config.yaml
num_key_value_heads: 1
intermediate_size: 2112
vocab_size: 8192
norm_place: "pre"
rope_fraction: 1.0
qk_norm: false
attn_scale: 0.125
init_std_o: 0.0
final_lr_fraction: 0.1
MLP neurons of a small language model. Each row is named by its layer, matrix (up: input weights; down: output weights) and neuron, and shows model dimensions 224-287. Each number is 200 + 20 x the weight over its row's rms, rounded and kept within 0 to 999.
After each neuron's rows, "fires on" lists the tokens most often at its 100 highest values on Wikipedia text that the model never trained on. A number after a token or word is its count.

L4.up1786,190,235,212,174,192,235,207,193,200,186,206,205,181,207,212,190,194,180,211,196,230,200,209,177,219,224,189,194,204,200,203,215,192,212,179,166,158,193,208,228,222,186,189,204,225,188,213,203,208,191,204,214,220,205,232,200,217,205,180,199,223,156,188,216
L4.down1786,215,203,183,215,204,150,242,206,224,222,173,204,215,212,200,224,166,162,204,203,218,226,244,213,211,177,172,226,213,228,228,195,186,186,205,240,235,205,197,184,193,211,152,221,197,243,209,208,226,203,209,218,210,195,216,213,231,172,175,230,168,231,158,190
fires on: "0" 29, " and" 12, "t" 7, " to" 5

L4.up1944,216,212,201,211,188,178,208,202,204,187,206,202,183,187,197,164,208,186,214,224,219,207,176,232,150,177,186,209,182,181,201,201,192,204,187,186,223,194,211,212,181,160,181,214,185,261,188,200,227,176,216,189,212,171,218,202,215,226,190,215,181,182,178,186
L4.down1944,191,187,219,186,219,215,189,180,186,212,225,224,176,209,186,241,211,214,164,222,167,198,182,216,208,199,211,167,193,234,192,204,214,190,196,211,212,246,202,202,192,187,205,232,175,210,202,170,199,205,217,205,208,224,189,191,157,196,202,194,206,232,237,176
fires on: ")" 50, "ir" 4, " former" 4, "re" 4

L4.up72,202,201,193,188,241,154,211,229,187,189,241,206,218,206,193,182,206,202,225,191,192,190,197,200,183,172,222,211,189,198,233,221,192,211,207,198,207,207,251,220,129,188,208,209,192,198,213,180,202,198,188,192,213,201,212,204,187,197,235,191,181,192,221,201
L4.down72,220,175,189,231,203,181,195,197,211,202,166,196,186,215,188,223,234,221,192,214,184,204,199,205,217,196,195,198,215,202,208,187,199,185,222,198,176,189,185,196,215,205,204,197,178,194,193,215,210,206,179,181,211,229,202,229,214,199,212,177,201,222,149,175
fires on: "s" 43, " United" 13, " of" 5, "S" 4, "re" 4, "," 4

L4.up1747,195,158,190,174,237,238,184,208,217,207,213,202,175,190,164,200,170,184,231,189,207,185,176,217,200,188,171,188,173,223,210,191,217,242,189,171,190,215,157,191,209,216,180,218,223,238,174,185,219,204,248,195,169,215,242,219,232,210,202,188,228,222,226,244
L4.down1747,197,187,192,233,230,208,214,217,222,161,198,189,176,198,192,200,189,182,222,188,195,200,179,226,188,199,211,207,172,221,232,209,235,174,201,211,209,218,189,190,215,225,176,258,191,203,203,197,197,262,191,188,227,206,197,195,213,187,205,162,193,192,186,226
fires on: " and" 35, "," 25, " in" 10, " or" 7, "-" 7, "ci" 6

L4.up924,194,209,219,169,207,179,243,218,167,197,212,218,213,187,154,167,235,213,201,212,156,185,213,202,175,188,183,200,240,205,217,236,213,214,175,188,183,195,203,188,161,205,208,237,222,198,194,199,218,179,183,225,227,213,204,192,190,196,222,218,219,204,187,241
L4.down924,178,153,196,211,196,185,194,215,200,171,212,179,227,219,197,226,210,216,232,192,211,227,188,197,188,197,164,208,183,177,196,165,168,225,187,167,211,207,246,166,205,188,200,218,214,179,197,224,227,171,230,211,167,187,207,216,214,208,198,167,211,194,193,196
fires on: "0" 30, "," 28, "ci" 4, " of" 4

L4.up454,217,187,183,178,195,173,190,162,192,202,178,221,180,200,197,229,245,184,218,204,192,180,196,176,172,205,228,210,216,242,259,225,197,220,203,161,188,206,203,231,163,206,186,200,231,167,198,212,227,173,204,193,203,173,204,203,207,195,212,209,201,209,227,234
L4.down454,227,186,205,200,204,192,224,191,186,206,214,231,210,210,198,213,208,212,194,172,226,217,208,177,181,179,216,196,182,207,164,206,215,177,205,194,222,238,136,193,207,235,189,200,208,215,215,211,200,197,199,210,181,162,198,226,217,183,184,180,172,187,169,215
fires on: " and" 18, "," 14, " of" 9, "or" 7, "S" 6, " S" 6

L4.up1270,185,155,199,176,215,212,188,210,196,204,199,196,194,170,198,209,204,162,173,231,174,199,188,220,193,165,216,215,191,175,198,207,205,227,202,166,191,197,219,180,182,191,186,207,186,243,210,197,208,190,188,181,166,183,210,184,230,208,193,239,210,199,215,216
L4.down1270,203,192,225,188,196,217,251,232,166,187,159,199,209,253,204,199,187,175,202,190,191,212,186,237,213,159,219,232,187,188,178,181,154,177,204,191,168,233,229,170,202,198,196,193,211,195,206,212,223,252,191,215,199,183,205,189,203,207,203,211,204,193,204,209
fires on: " W" 20, " United" 9, " US" 8, " N" 8, "-" 7, " M" 6

L4.up959,209,163,208,177,178,241,211,188,160,192,179,187,195,204,242,168,214,193,217,210,220,200,186,232,194,187,223,221,199,198,214,188,191,248,175,202,175,193,206,224,207,214,176,203,184,208,210,204,191,189,212,222,189,220,162,170,203,208,184,245,200,186,205,204
L4.down959,205,233,208,208,200,180,168,233,194,207,205,236,188,214,187,217,172,219,217,221,199,203,190,210,201,201,160,194,210,196,200,204,191,212,173,222,184,176,198,164,212,202,193,212,184,225,181,246,160,231,185,203,205,191,203,201,198,192,203,217,200,209,179,216
fires on: " of" 43, " in" 17, " on" 14, "-" 7, " at" 6

L4.up867,230,217,213,208,204,214,223,202,194,194,196,208,192,219,215,187,196,221,206,190,188,236,195,172,178,197,212,221,217,191,251,211,175,220,189,189,202,225,193,198,224,214,186,218,188,187,220,197,200,209,228,221,254,217,190,236,235,192,212,191,189,198,197,241
L4.down867,190,185,226,179,210,202,177,197,213,179,200,193,203,219,226,205,208,180,194,166,164,181,195,222,209,193,221,198,183,205,127,161,223,207,225,208,208,169,231,165,183,202,171,198,211,165,199,222,223,217,195,179,201,208,184,225,175,227,191,230,219,215,192,212
fires on: "," 37, "3" 8, "ly" 8, " seen" 4, "1" 4

L4.up681,184,179,198,196,223,206,187,170,181,185,215,188,180,170,212,208,194,211,210,217,207,227,194,204,195,177,207,224,178,229,178,188,218,207,181,162,114,216,223,202,188,232,192,150,227,239,176,210,207,209,214,198,198,193,208,200,228,210,197,169,187,205,194,234
L4.down681,162,232,237,200,203,185,213,211,234,212,185,205,191,190,183,192,207,182,202,240,176,185,216,214,164,194,155,201,211,214,222,194,175,219,204,204,219,219,191,213,184,199,174,220,209,207,184,255,154,227,186,177,178,227,199,172,188,203,202,197,201,205,177,177
fires on: " on" 22, " in" 17, " and" 9, " well" 5, "o" 5, " number" 4